MLP neurons of a small language model. Each row is named by its layer, matrix (gate and up: input weights) and neuron, and shows model dimensions 0-191. Each number is 128 + 32 x the weight over its row's rms, rounded and kept within 0 to 255. Numbers have three digits each. A neuron's up and down rows have the sign that makes its largest values positive.
After each neuron's rows, "fires on" lists the tokens most often at its 100 highest values on Wikipedia text that the model never trained on.

L4.gate134:131101132143091167116116102131112161102108146156141156164126145156142172091051096081167136169107104133097094054149086103095134093202093175130197111173147080139188128198116123114116144171105118119201126111104130094106080081121162099062074090126223126136116157110094140138157135132107146067141158139164144118131146196177142103111159181123117133166125079129147102105119181151102131154107140183148123126109124118166108156140144125161131118135177143111096112188154107165148187139108135077119184122077075153157078089152081177195084085129081110119141108143084165105124145154092168144
L4.up134:169152106154097129139130163148118168131054102149078104178121129130120127120145150145056147076096076067086117161067136165169144107171148158119135106218114110116153113138165110170088153093132157093156108176081110142084135110133110066112185130166146126131120133138120106074117056165159165132125165116172120123097151119199127114156146133094141086142080071171089118124187200145131129165106096146145092120108180126113038124108195127116147082122102103144108152134140098138159117141163121110122127131160099054075148106160167126103126119129142147175103145177107144089093101159148072131
fires on: "en", "l", "ed", "ave", "u", "e"

L9.gate47:112179166166134130143132126096086142143117133151146144149122148127133169098109120133096125130150137084095160134068049129063117122170063159108108121076181071181112095145131081173097125142119102138116008166066144101104103090126136111075122081111168100166141209111111202126117146167118097064198104161174103123115167077143131148135131180147110156119098208079212139127107107121111098135053152172147124100096109142150187083088124112106110073134125179121065153137110151149132120119130118126185188056075134116117132163128109134138134129124048083132151153140165133145145144149146095145
L9.up47:123089101107108163140154091092136157165138143135173119120186132165164068143132133211111155167150095120217149133159128118179139136140103130031077161104169125107115053167217074177127185130083139174109114103120118133114121133162182161071142093086173109124107169125161145139158150119126103102112121122126144156103116136118124160082120102137103160157080153140157155171119159145150099158103127100144108150098094116135135100074067153131165104107070128114156131167098125117121118109101158171181130149139100117113124122144148159120124158062163170129140133125168116105132111170135104139
fires on: "\n", "==="

L7.gate214:099139107071164202177087159173098163126104149140168093179120132140115122108077120121152133080119103151163105162072160172185087131151100131125071106141128122127080131116144124196124118094112134079053093125105111135118154079200191142116081085095184108135110172105114124154153116120133187083175147159086139118160121185102096133164085062113097150116175187115190120159149126133125065105134162184087089158111065108126172164085135097145137162114099133159114144123117147167116116170125137115105142154127128183123196112106119126105144153154102144125168109187166157136125158120084106170
L7.up214:056108104155088152144169110119095138067190147094171176127143160097208165117108125107138117112191057178201135210166079140099120178131122163119148110056142117088089129099118099166121173154135131097157105150099140087086077123112128147100058150113159116159115196137122111131155199109134159098167192183069078092163125132091117075128119126194129133131123137160107117143142150129138076114111136139125075116155064097128167163139147094119142063152143113139093067083128064182094126155159086175165109131084111151100112144136122208163154110135146178136133118157146132089110183128121103099
fires on: " 1", " 7", " 2"

L4.gate690:152117092145109146127101131175097181109081043133139098100160125119100169118121128078180053099143186175141119142128104148084172182118122097064149131139144088154136119209115117089073140176158102137161116141161171065110123107176147127098148118117214072141165131114074135098089102142121138085134115184099132137164155126121160146121155076119091101198161127133159109138104151129126119109103193123136135214083116112088149141106130129142126124184121054096104156062134125151113130093129125121097149119096147141146163163140122133165114134128044150150155134139081128124058127107137120121
L4.up690:179149151134135138155109135162121185180140076213157130094143160096094114151096163126068118141125058135098134140076143139156134118124127107097178128143093130081102138142153133171052119063186127162110147147101121096147096184191061119129153142193143124163102128170149099123046210154135140138082096121162163138085190151115133156079116129120136119165136154115125145101152143105180195105140118134139112191155150144117111098109116137082128107088117120094082168155096110136118200149042156114169103135189093179180134140052163096117083081128164117166117081110142188095110147125154096118
fires on: "l", "ib", "ew", "uk", "ed"

L12.gate394:064133128137098100147098146140186152096170131135133108056118106127113064107160160117110153115140186142134137086149077139135095118150141079076110126095121113146111094105124124131121133118146161088201096165120083133167121110103141150129164117086148074146159107090085171148152136126097217189073141098111146104130141160116121115115097170111132085116158149168182122099127116194103147039139111138171079062184026163131142098117162094120188082162161139188065175108123135186117141120095138148105118104118141155119110057138176128175148130128096186149151114190153152167119144124124148166
L12.up394:155154086070075086109129122146160147149101108164119102119126106174145141086173186144142154107133135166140134129118169121050184192110104093066118103147153146164119149144150159197116143091121071102122157162075100109078113176165145113144126107120159104123177089148078103108135168118132163134130126162136143141116156139100119109149150126075131179198096096193108177131120130118130056172069132175129144085135064098146113125076124073118142062136162122088156109115178153150119191177128159153122076122144081133113143142124149187131161174135119102103159111173203110180144139100074159163
fires on: "R", "iv", "is", "er", "20", "et"

L2.gate681:095112179119145139171161131073048108109138211148132186089126129084132113118143137167148091135087110139129120108123141098167097159197089071191113135170118133148072105140118223129128144106146146106127124070128159152134119145121137092132220104160123096082131117148145122139153145114109119036136131133161168121123066136125168162135121058130143107096160139130121130185147195082140090179128131134088077119141096093104086156124147123137093117112102158099147153135118081118148135109135181132153147146096064164144149112113153132114061088153116053101127106214115151199147137115089103063
L2.up681:093145154112138183144152150137160133185083203130116180168170113161095160117092168137104107176112136122139139145201140127132078154130178113117147118174180111150060087081145115099119096129089077117114114192110139078124095113145122094184171216129130115164111170136085107115184139092135125110191131136064115061139170207117129131077131093132115113166108098150148149111124158159089194097164090144164196054157089124133129080149141130100102114113176076102135119168109157108121097094082182123101151111116097117113172097074149101125136158108130122128140127081148165166163154114152118114
fires on: " Med", "istory", " med", " music", "ilit"

L12.gate472:091109125172180102138085090108150109199136111160139183119138120070210145073076067093078156110147176089109098139099088079161135107123090099149150128119145088144090192118148049114097112127101141148158076116076140123125123093167110066142092102076183127165178164153102159090196117156135109133166131182115115155109094138154109129100123112143169116204142129151148142142101131162112149138122117176152093133142125134061156146119134089161102120140171141131122148166141111092139128101157121122144184083156105148101138101096144142137143190083109188143113151168144087137154157171144144167
L12.up472:073108078092182175145170113100129076131158118101137140103098119086175097166118131158101145153130088083109139120120130119146150123162119141146127125133206101123171158106102133150139190187143135093113109117135141133138124087072149110074149053081175128188137175141110121118129097161104110049098175123190156133108106117138131094083079159126119139161085128106100141138136109079173137110134128117105109138079106136099142120128082124118127140144135129112193101150150199182159085066105086058149149140239141126129086081131109116121096172133076171115104142150126122096157130145120155104
fires on: "\n"

L8.gate430:104115145085124133092098151159107147109157082098173129128051125135127147115085083099119181125111162118158187081096105097133122080080133208217138124156124109133168126134134106039090104065154135162113132160136116116175151164047143179080124108136116133127161156136078153098124111157107136161120116120127084087181119130160113077124135160163109112127156134141155134121086107099130112130169099173094136092061111120209165139152082095174139133130134097134135136154125107134129105184138099178105120140094146128108126070129110077151098183097144170144080129209159162150116088145149172084
L8.up430:119174177064133118083117089066166143157122164128160155104134083177160143123101121164117121109141149166173093073132153149097107161155125144171191182112096135058111117139120178120061147136183164099073129129139118172113171113089108140096086082069074108105074134080139132174097143106121157165160139217120080106151152109140130120184084130162143112089096111102098117087139140099156113164125139113127082119147119082146073150132095104117163135152069085103145068153169141059130070148138152165179086118114157157141170132133159138087128103129183199159170138106127110089146128134145075174
fires on: " ch", "n", " has", "ch", " have"

L8.gate360:112186105125122154123127099127136173157139084136126120090102195100133071145141097066130158125171146042110085178051066081125095126147123143158123177162130158173134150128119128116135140122144130123130083115184145090131095100109109052146145115172171090139126138155084118105139100150119144121139191151102171112179163128150162104129100135147140079168157071125162176160124167113112104166179152173171123120183139137112161162111096110129112087104158088163151128108175120100118140149087080103132145107136096172148085149075146113114113113199121076088136211180164134115137146091122112078
L8.up360:151101143038167184131147138093100171149099168093128148152186153112114093115107128191142079186126122172164130125174144125146118146128134149128163141119158102122129101144076054143109177190111136088112202129132132125185153107156115136119143157128130115113075166157184119160114075097099138138140114206110142135138126150118123218149148117144095167161149157138142091200127097145136106122154129121112152160135125083121158088109154112164102131082039183119168129115126093119151104112139108104180092144162105142112143090140087166111088126123115099142165130109208085166202154145083118123
fires on: "ic", " that", " said", "ating", "se", "uff"

L2.gate270:138172169065183100129152151142124139139129112158131170078115153105103138118114146109116183166114101092130192113152110132132078073162111172169137128102161062081107126120094109086109143123087098136166115157098116098130145170184120121082164077110150142099162203191112117132132147132164149099176114197119172144125130174158104105123137164069124082171088190089119139114124123172138082124146153172150140114153165099177254140155148094173179139121115136138079097181130069110137063113093140124119131091158167083148089129178064086111163126063152150122112191110138127126132076131126100086
L2.up270:113107217130159134110055197112176116125112134154125117129175149134119175124153058173146166084102171155144065119096147153103169130136133147135107130100114135087082142176080131123172145093145108052052102137160183157114110107086078099117137102145139072113113106109154159121112106106100155184122140179103162084109143120109177154133108104134164137127113142136099078213128126131119173120139119155079124179123138115089114176074092143097149149112116154046144122087153190127130152151134109103178082139117174155134201138108135091095100126106081120126141167189112115146109128104156071084
fires on: "nd", "ch", "rd"

L2.gate69:078131151119202142158143093141120117104139155141105123135161102154141125120087150138156134082090054101129107104171116079120118142121131050103102090192102138182091090158123201072127084158115145120139058090119091098136084151125139108116176155118137090127168113175086145120171158092170143114130059114165171097132141144162149155168149153170181175148144111157155077145113111132084125140167146120121100092176122171119092130152150087114085120146092124128145178139139150059108163106146151145133114173115147146175117102087144107112118148117135088149119127076126094115179145113130128099
L2.up69:124164143137154148130155115133088079125125116174132164118150107156108119147101186124139116101065090060095113103101092106131078138114114065091112131121140145195093076179124159110117070152128146163143070124054083112151059183136139111111165130158163101155151149169106123085135173102179148097155090159161156103123158174137120131169167139168144106104148092143142128133126121117076145136139137139094094137188105139140116153141111069116078130106108112095148177120157146023073167103131183181153145145106123170159103105058117111074109166133113102139150105141127108118200143073160161093
fires on: "olog", " Med", " med", "istor", "ograph"

L2.gate299:119129121109116120149163074124161163152139109125182127109144132149134142161177151142147146153152146141173114196164125141179032147108118116132139139128154103143116149086126120133167123113176122109098116150120127110136165173177188095075116097175148143177104092112039116117107092124119129096142135189115106075120147135133177127140132082134094111133129149160147102136150133063164127118152148147172128134126152133173158127092108127162102110146096082149156119092179074077180099115126120154147157090107132122089121039167110147082170161085072131116149078170128065131133139148106065224
L2.up299:146109126108123148167183126119142185153163145143146189132162162150137141125177158164119119098118148122194077176179129093135090131123163142126156110105197081105096174086125157142145107119152095112114144181101186102156077117192180098097103158142122160193117070104051140144136109131167132109153106141092041098140118110159204129130120084138104123147157150154118128176149138088149143121141131170157163121105156168165163106093071137172112087139086074202081120134137150106189117149094145153131176107125143088112145086139123136153158128092088160122205111142105111128086116105075038177
fires on: " 1", "ins", " 0;", "1.", "10", "ried"

L8.gate71:086150152134148110109102105121179154110183151138130125089175172060141128124062119173164078174164106099082106175108120134102092111155191127148145052112154114147163093131080137137049112093114102107124085149090097160149113088187173084117135128135137105119130133060080128086141142100097157149120114180181151123165125181129136091134151143132157155160111069205129138169094139137098143138115181166150186134128136158191146153136066110176154075142140122107149133121106122168126137093130114093132116099137101167120179046135128161118063117126097094127100160137105152128128139126182121123
L8.up71:095079115048108148089104131113200158182149137053133065159117164149109111123129158167130122126097120089081167107127119160107127180174132118128081117145167116161186160118147092165114153128141169097133122109139158125137098165108141149144133133123132090145190184108115157161087122160128102132104150141159072118113096174095136165142080185050088148094067177134126077191117106196072126126130151153129031165126106166138143132101124155138150137085125180149129103102112188178123066151185108117096130113156161123093126085124087181090129157155115149090154115143119147181133116094173144164
fires on: "in", "er", "gin", "on", " fin"

L10.gate382:111091127111173103088068105097161093166119191097148170144179204102121120108152197109128140064125116121149146104138192077189153092157143075138121144116156092088096152151133099068135141160147141139104107174113144134145107156155128118161147096094160084102115121119115110158140098104117145117193122080106049135100158220177129190149107168113123137102074133126132146123121072133132164114112151171147152175142119134165182115092118106110110136126075069134149139160150177171107115092088107118182152152121173177088106139098068084130153165151134182166137107162136116107165103183126114137
L10.up382:113181175150130167138124164119097108105153087139143125136085155188164102167070160160133106134161154145149104249107135101161073110097089139204056107125139110125123136095138134098143142145088158190118173177133129146140191146141143097134179173163123142148085134108132134126111130080112099152117200138131148141107112129155136117130115109185181115129149142128132171133130164077101128153106152122133154120149166126129175123070185149088121134082117166090161168206138075123159104077149138121140097141159127065125113112065148117175114158176126112090148157101099133111121162169173149120
fires on: "e", "i", "o", " B", "es", "se"

L9.gate621:124117061135144122115117107102157098110130137112145151127126108080105083120133138117149146127180199141117154107100114164098165095140150144108073149107125107158132131168110106170117133184171169140155093147104134095174157174065109155134135106128139124143123178105118093147117119155097156084137149115130151130062113147175133141123071189123118149114113126099136149100102084161134170130151162174108108137190094188134117165055068067163098094084139146132110139130147122120107106169103149117124159140099193193113183095204131120127155138161103143142127148147098186192099096121159124156
L9.up621:135174131121192177149125092145127107120077102112176128151161114113132159065138152092095116092071113137105137136158095118091167115161130135109074140152115192174109117190153099071078110146087116152171072088193143124137157161140110141184160116119138141082092168208107116171086145152168156115148187081174062133145156142042164160173155094158121115079149097077163137112107095147047124093168080126166109169146136087161099126085113148142079119180141144133093103102133129144141118120144139103175109147169155075099161215154134135151142166151186171169165055131074126142110127087101116079
fires on: "ing", "'s", " After", " his", "or", " His"

L2.gate528:109125196107130058145088133151159108073136104173141168083107128164116097147088102150169173130154122147103106095173141138141166082139101144159192135173111108027125088155101169053151108142091111155141091169163112123106097139158106163129127105114170101054122154163137132125170156131178166144176206146138124096080080161194155106157132096155136117125121161102136114159142132108176165104128202159116121113140130118141183127147155100152152067143122125116149119153162125132152115141141089128140072121097115088152124111122152050106170181131126121154134172140086085164110120108119120095
L2.up528:123108136140175128122116150090130123119153109190179153090091108177149147166171117124172180093185182137082102107129119176116088089117077130138143166128073114062112085134111119102149077088110127170097090101110133069120082119082092106096099148191127111087101158116139118151092134176175154215170131149112154139124104128179132133156106172174152125162118218117145083152124161145121100135080136132174112247141120155125161169165096096093168149178132130134157092088156134167105155157115140135130123086095179102151136132169139112096170168079098133195097126115090107144149103119127151125
fires on: "ch"

L12.gate419:140129125137100083114150200091142182092121117140171105129137100162185075128127115118091107130127158158107167130164080128075139120132122116139113110103187161129103116137162164168105100070148148190079044165094101082119145165118122122107125145125196122147127147140088112135087142139126116172101118135189111139091161174141096187139167158077054165109131123160159091154149112146188120125111121180188158127147138114179109096083134134144087119065143144146144098166117163098153176170123125106175127060110099126071163172188162117110114102076147128102090137096151113137099157069030064118
L12.up419:143060138111093083192094100139147099155117111198154105107107140089175138136221188135129069126164137103203143152150114187118100109062115134161130110153142102071148106121163104170106148165112145093127116167147119114138110129189172141154178162147107140107170150123127108187061162134111107081148102214113107164104108131148121136112108152124150096103162089079141129163119099183101163155085125139138094201156102079111149153102147123117133083118160145057114149127097115090114152183140159075112141086133105092079153084160125143121150124098142118136101055143081109191122113035153121096
fires on: "-", " St", "st", "ig", "ist"

L7.gate364:109184156114137125130123070124128138070072148113108146175136128115165139071052138091163133207106122071109139106172086101143086144152144131159185136077161115111167060149094077105164119134132142131151118156090056065180063089095127159096105147102184115134185139139121123073150151157159165110123145145183086106110128184184112026163147168111118148147101099123121134117084098049138082166155171146173125123110154146148143175128170084174149152102181078191069163177181092169154063098105087139137107095120146091141122117097129131129106148156125114162177119121130117121107107143102139085
L7.up364:100137145082076180124092071125179142130102096121133147120120091174118117142104111039212136194131173102104180076136107161169153126168121107089102090141105080097166102113142193142134161173147149150140111096134134097115114057121139092111073104098163137155144132124087064093137085113171105113139165093129133098145160132152124133121113147123181097125112117124074108155124171169069129100117130117099142080120113147136110064137222104145137117085126147110096127139101082100121119088145116146113127123124148127207125090091127110136109148156109177156138124118163101098129097130165125120
fires on: "en", " won", "an", " received", " Sen", " Can"

L8.gate155:091122120123166143115141128104157116112085051187120141192121099157173138098054160091147169058145145101119133122081106156099124111176081110171163114154127111098090100097132124044127142116109115126103115161149097128104123080116182139111134133096132129118147130135101092132137094181110165106133086159114148143140129112170123137157092107159148082127047100107121119105087140154130038075154167162125156153133171110151124102121077125149119153115101075131081170103100109128123183122136140176139179101094140102070151115086123115145126169149137076092137130186146124207126057144163104175
L8.up155:107101041082126092107081161135105141194082144057167143103098099157058131149160091085061163151064128115088138163142142100112148119102127111160133146102156156108045119136120160144182091102128124094110154137139145142130063082121095164173014148112137167156144125120097127163142112055119094099095133175137096057128076101161102159150119123052123135142103135126117070137135115116151081110126102142128160126120167138139133150142128072143132135056114089110110137107088178162086139097175162139112094143112123076141141082149080146129087120126103120117122111154132127143141157075139227154
fires on: "r", " Br", "m", "t", "d", "le"

L2.gate394:093113149128167112101153100107170107108138120122106152162174115072140130128094157090175142169140093094098117081187115127110114109156151129108154151109123133188114109122110176094131175163138130131158140114103125128122090107173170098144093171053193085115145128146124111086084193119105167117133158097138095171107169119150162119115168160091151167143091110104068123123169088084122079154106092120130089138143177125159116078185171161152141135132127138153124092162145155140136058113120117139161080089078178173124100146148165107112134099173094136132143137114067147100119113175088139197
L2.up394:113164166109140104141170117087128096077059085198140159147139127095131147140096196086141150131186106077141136118107134104136085123135129189133083120104097130117155105178146074033128144130155161177184113141123105189117080168127129093168125126085168090141101149137134170077157132091145174181101172180125126143135217172180090086076153123123182104118148131153115107096139113145082079140082125152148082176139137113131191072149149138143134145122104164169144085117148149075147062164149073135146138131094155156204117120165133107086117102156069084130150128129189124109078130104043121110
fires on: "an"

L2.gate457:067170132119137110106126124050118139125126136131098143174125099136137095149127132169103131143067086087113129118097118135134109165192104113156091090153166118158124119054075129162105100109107111126147116132070147092114138137163161114176139152144120170071139151136095171155104162196188134150070114140123116148154134156163110098148092052100098098144164098111079125162110144133077071129132110166142080108165119150065168131088161161164103144139090168123165128118169113097206081137162110154093151109157108120150180121101214101106147168165041148115132140153062108131122142113097148128
L2.up457:082084111049112086146106140124169173129119099118125085136092100134122121152113094166146162167082136098137149112126147134044095161172119140130142089113102100091055118066123134162081167126087169155160097133173179119107081125133066139129177173157147180136112103114108163164116154180118134126094142134092156140042112144124133123150088112027062176211159101112095099102113166105128082167106096153113069127183150143076152129100181118143060185113148170075152120090092106128153150118159132198163140141113144130126142108121109168097105117162087166093082139104112120134112145143112107152
fires on: " Ad", " Ed", "ode", " period"

L9.gate352:144150137190080090105104108121074122073083193125138140135082113072157125112126137116078123134135158103153092109104091133092149089131165015157146131064132076167147099137137172167154136139135104121114084128102099115132120117078088154145091124130102157163183147107088137142156196058096152153131136123138151095151110145128161149151126174070098165125137096182112123120137136120120144105111193145146111087090062156105141124133106099144102102102217154191146178091156170165158206106095154113171126092127136118156143123117082139075128174157102125148082163152136146148155102148120123118
L9.up352:134147158119154115093107077078138141150137163170094113185163146122160101136123105115136130152137071130088164109167098135079123157196144116135076141123204124176115137093176121156134067128167065136145129077109097108131157172118166171100113077131122110080146120151136163111128137062118160117155153164128139089141139143103062121130188104082128157129139091180114132136119154081137072101117201094110097109121105119174073127117049083221120160152162061136099122125155100161136122069142130151105087103173099184074127115123175171129154151139110079123149168093154105180143144122126143063
fires on: "er", "od", " has", "ect", "et"

L8.gate154:127141142165164106139139154110060184091130150194130116076117147174153090090144161141152134121136173114118139172139117155098185157138143062095133133110119100113056177150044140085131078161147126097133154085127127126135128090167116103144153110126140137124125117128096097092132095127115165104112139153087152147099143182203153142188141053148111087160154113141145134116119146175085153146133140150180160171156074142131192115134177090112145110149117068111167100048123127117149171152088199167145196078079159111088107104099109123167127089189176059125141171155102093099115151159161078153
L8.up154:165063119129110140167152169145162166085189144184139157130128141129106147125178136126152090042124137145156116167143118121188177087164144125113154160093104174101153115190192121174132117104170125098089099142094115133115135148096104178094110137136102130125128130131149107126072123125184147117117085089112129152111164116208117161126127155168098087152159170163119141133113171124084138137117038108130107153147163093087156092176083102171123145133110162131101116171095095138183153142028115168116161171138147085084132170151146061149191158121152084095100196139107205144125124078125139157
fires on: "ind", "s", "ed", "ph", "id", "os"

L11.gate179:082144088147152187131084171136112191128140107085104172111121085147143117127146180089098191104083137145130127126069136095030137109177094121211128053182119111072101092138142164154155145081069110123169081141055115120106132114076137131120123114151115164170128108157091172129144099136093182122174135128092147177104149108085166072158150073115147104143159130174139115128115115124107099172169187188131151128123144109112169195111148120093112138171141087155150125128132169157103162103116133099147140112104110139068133100123141144137050133142072111172158134151122136121083129138047092146
L11.up179:111132091104161109071079126067140111184139170137134089132125098185139096076067113119176126135093166080139164119161146067079169072113163114137167132130146098116176151109117143114144096185052147133161183130112166156150116129095155165123073122110108165080173127132110136160055118074141123141130146136138085092136146139135204166117099133117185184126128117110094156153104107133139131122138145156195132103163095098198123145161112073131168095099135157131096138133148157202170166099165091072167157135149122143134050126131108162131089094153156126107186081115104154110124140156180141163
fires on: "inc", "e", "d", "oh", "ad", "r"

L4.gate534:141104199143169130141147132137070171104131095142167140095195138080134179103112119126100077093135156135118152159104091072107083122171142125112109119133147103133142084114081134129046114133151117241113126099133150130144088150166115073115161155148169083135181116134138146194105158132099188124160156128118187135080128110098140128085197081164129122127100162137134113139120141094161199119151169144117122138095152109091123142116107149091099070206169174113130173152143171138146183155115141136151186143101133178121127166130151138129095117169115123181167076133150182188040088134081158156
L4.up534:068118136090191159173118178107115131097128115073120210139200095181107166129146168129137126101126203144123106135100175121101133103130134129090098122063073099117143116140140120176179130135090110077088133078111128120118142130153103095146117130100120146075121176146097140052135072130098189156129090147084091095087095154168177095117123151178186153100144122068138034098143146133176107133103131141137143139077133090124099098162093091111130151121123106109101048120137102135133063157126082139112131145114134112091143103112151144174179098142107090091127120172134126190134163096148149103
fires on: " cont", "p", "att", " int", " resp", " 10"

L4.gate460:079118068130123143091145171138112161137124090088127136126139177141143115075091113124152128123127145094086120190124100119157142143170127117140125183145147097158097145140094152108109087089153096125173054177086114084137148072118161065119138092137179112129127126132037104079142086165108155113209172123169193159137109111112162117158146153098146157149116136198135109138201181104078120126147138174176098137151086192149165131074127142149132107092111096157133165113169122162111109141103096139114157107115138192096131109118162159157070163093090052131137092173106130130136117183121116152
L4.up460:124087126125121066040128178129130171158169115092168117117088147190110160147112181127109140171115173081096096064098132122125175176070127170192144187193137145150139177150146135114102098105154129149184082177140162128162213138145102147083162128184145094113137145135151147137170100055085091170168188108151064144161074167147095131139139121141126079086160127118126103104152077138078122098126126137151161139156193132153124145137171135091152123143110127174133117105082175052069140145137145132146096144108136092076087152145093131138112105124133153166130161101120195093139074108158152160
fires on: "e", "en", "er", "on", "ne"

L8.gate480:125148060134118139113128120110102142126146169108128147152108144062150113144154186119058117121105149179129144102109143077140123119152148107182082110076161116087085144142109142050111069120120171188141091129099139070158127124076084127116130112103127141137106131122107115111161155136166162075101156147161156135088144157179128233189174135184061104154108162174099156146156135121163082112125111158167098131133127149137134114164184140122162092184174138106119121104124099161078122109106132144112126109186171169131092058140127191104130190079157135197085146118137153197126135124105099082
L8.up480:127176127131090141207071125178190068101102148174128091133187143152134131126147144089106151140112133197121095130119142125162077135086090072148164121163138107116091147136120168083109106080148152128114104173113152077151066138160138110173111111131182120121104103166153078124092096123151141094142145187060119136173217102115116090120136110132100083112131157157088103132142118136108151088138111135111144144133154113112135156072097080164141076163086099065099149133148161151133151083110159136153133142147103100157170107078138091150122157156075068105078186191140162067097139117157123151
fires on: "i", "ile", "io", "to", "and"

L7.gate332:167128111102135134136120122110122090083126145133161134156137181127128134088082091131163141124108125142122112114151067129191120143104127158125121151148190174155131130137128110192085098085217082151118103124058103156165114133180114114135124100168133091145085200104139122139146089157087123080207099187112110147119167186099086141162096194067128111176109169136173109120219130133172200062135172176151141140153107124199128189051076131124178146153162167097103159146139125138187124187086173110099122103151111146111162131171060090081146089082165108098120117094158135165128125090104135153
L7.up332:115139135147169165119154126121106132148137154201126130141137175118160093128096126167134119121165165090108123068157139075104203153100127149155138090163128130167127111094114115128137179116133133080109142203125118137144159089170063096113173071132131100157114144040166094130193133141085119162137132168129144206132084156151124122115165103174097097081087149152109095079136172137100085077093151144153099098132121152083114127084142089046154160120140156129097195132097124154123168074144168137166141135166144205146167136180121123090138100160154137169161128090059147156049161101161214091
fires on: "ight", "ough", "ank", "l", "ship"

L9.gate389:116091101181162147109173134151178140117093159102117185152116142054135158105124147142136105158142097093145158143090032123076079154115119115100119059144169082131117116129134145157098129128150125164134077127132140122156160103069147112094139183107111124100152121211054104112083147106078175151200165152149162137152149111110145071146132096102151141128139101166118107149148143122078116158217118181146116111104148096165153174105100129112107113182115153203187102175185123101121146157102112162134175100114149184128116131110143173078088093176077117161161131110144134243173129085090162094
L9.up389:153126183132142176137128173108138210099101155123146145145116136132093159146125178127110123134108095114102141164106152112152116213150127176086087063106160167122085137112088169148157115184113148148151117082159131116112111110124129107119171140123153169093168096148097126129114106102136181126155145123042134176139138107124145068113127137146181115159129112183066107143188134132102116122123099162104129170114187039136112127154088159171121150197099134145125109173172154142120171172094100176095194158175134066183102141100128134125101070106152125138100127102121118195106108112132137150
fires on: "ol", "c", " int", "stit", "ue", "p"

L11.gate471:125129133066144175165167134137167138143124146142136120088110130137106103143137146099103139149152165119142149143114124098102086104182084121156063143112151133171129125125118143115140132098177056152114000153076132128111155141059136111081090143104152080113115160156069129127108112139139152133132146165163166112127113182124129201163151184087112099163130159175140124146153160080114066172121182144124109189114077130165151121107130094110123127061196184101145144153116131149157107132127135087079147094114118044115141087167079107146120181106146112146125150122138107167122087140095176061
L11.up471:206146111153133103152102123140216141168093136109143137160125142089168100101102134143110138129114131118193158141177138102140144100141094046099130137151147115099111127157155033138142076111137109151093072167143105151091094104182150137118118168159088147089103123121132106062131172183110145071113136070151158195093101174137158110160129128076102102132129100076100109159095105163151184171148134146124114118119141170127141101155159148152108044136161091173100114156158183033094120131064118157132186125138205158071149037089093138070098110141133134107129141147114148149173126142203110141
fires on: " F", " St", "f", " R", "st"

L8.gate334:077138113146133083110091095161120147108172150112124182165150119088107108139093212106158098151217087157162128113098130116067123107135144142172174211125181112160152123115165178116070094083120120103141122122133120127178162151103118090079126139085205089084153114079060129111144135128099150154133148106120122144153167181130172155138142137094105133133114117179219090118110097100152136094122159185155165134108140168144183190140135124124136082131168155161114140147087140149167068088139177138168109125125093129127143051128122146117104054081102112121132165136152159078104128110108176120
L8.up334:140102088120125076111119116132101145122117122072115102108069070106128158152096165136135178156024147097088114123133143129132093134105101132166150154049180098076135104135128104057099165135140141168080148094119151174147082121084166159162165074130108141113143091123144170178129219149150140121130069150149092126161153159153099179096163130156101173141117090134152158138124117098163174190124125115076074109106145135123145158149170137145081067158142201157182120105170114183153135125136143128096105139104093103137108136107100136095130144120154171057077135134132053103140170137088170132
fires on: "on", "en", "an", "er", "n"

L7.gate4:109149104208148119110083058096170112103176169126184149122172201138143164109129117085117119138214121136052144148136147141133118068185126114116162148093142115153153106227128110188146130099140124098147098163161121076139138128133129122135108147119117098160128155138079145153084139148131149145105123122156090099200118169133101150205105190107149160118128162155115108152080128184072158140108155187129080145108105138122087146143134115126141113126127113136100143099102111175122139118075082089119211132128166126090141128082107083140068097118174135138151142121107111155167091120097070104
L7.up4:172148121162160081067147148150078141094170082080093122116149184156135099104124126165118111125102061166111093147132114132112129114157148122135092170152181051119116110119134182089093188135193105110139127100138171138174083131138146074110172122142177181112080102178145057110113037116092116111169134136107050111082150144137123181177107083214104180085187135162146147161141107108116159116179145102119158148087147120135132087101185069149172089105142144098135137102107098153155130140115163092162125140164144160100131171054110132125170121133128108079094163124127115130158170216127174107
fires on: "e", "s", "se", "ail", "i"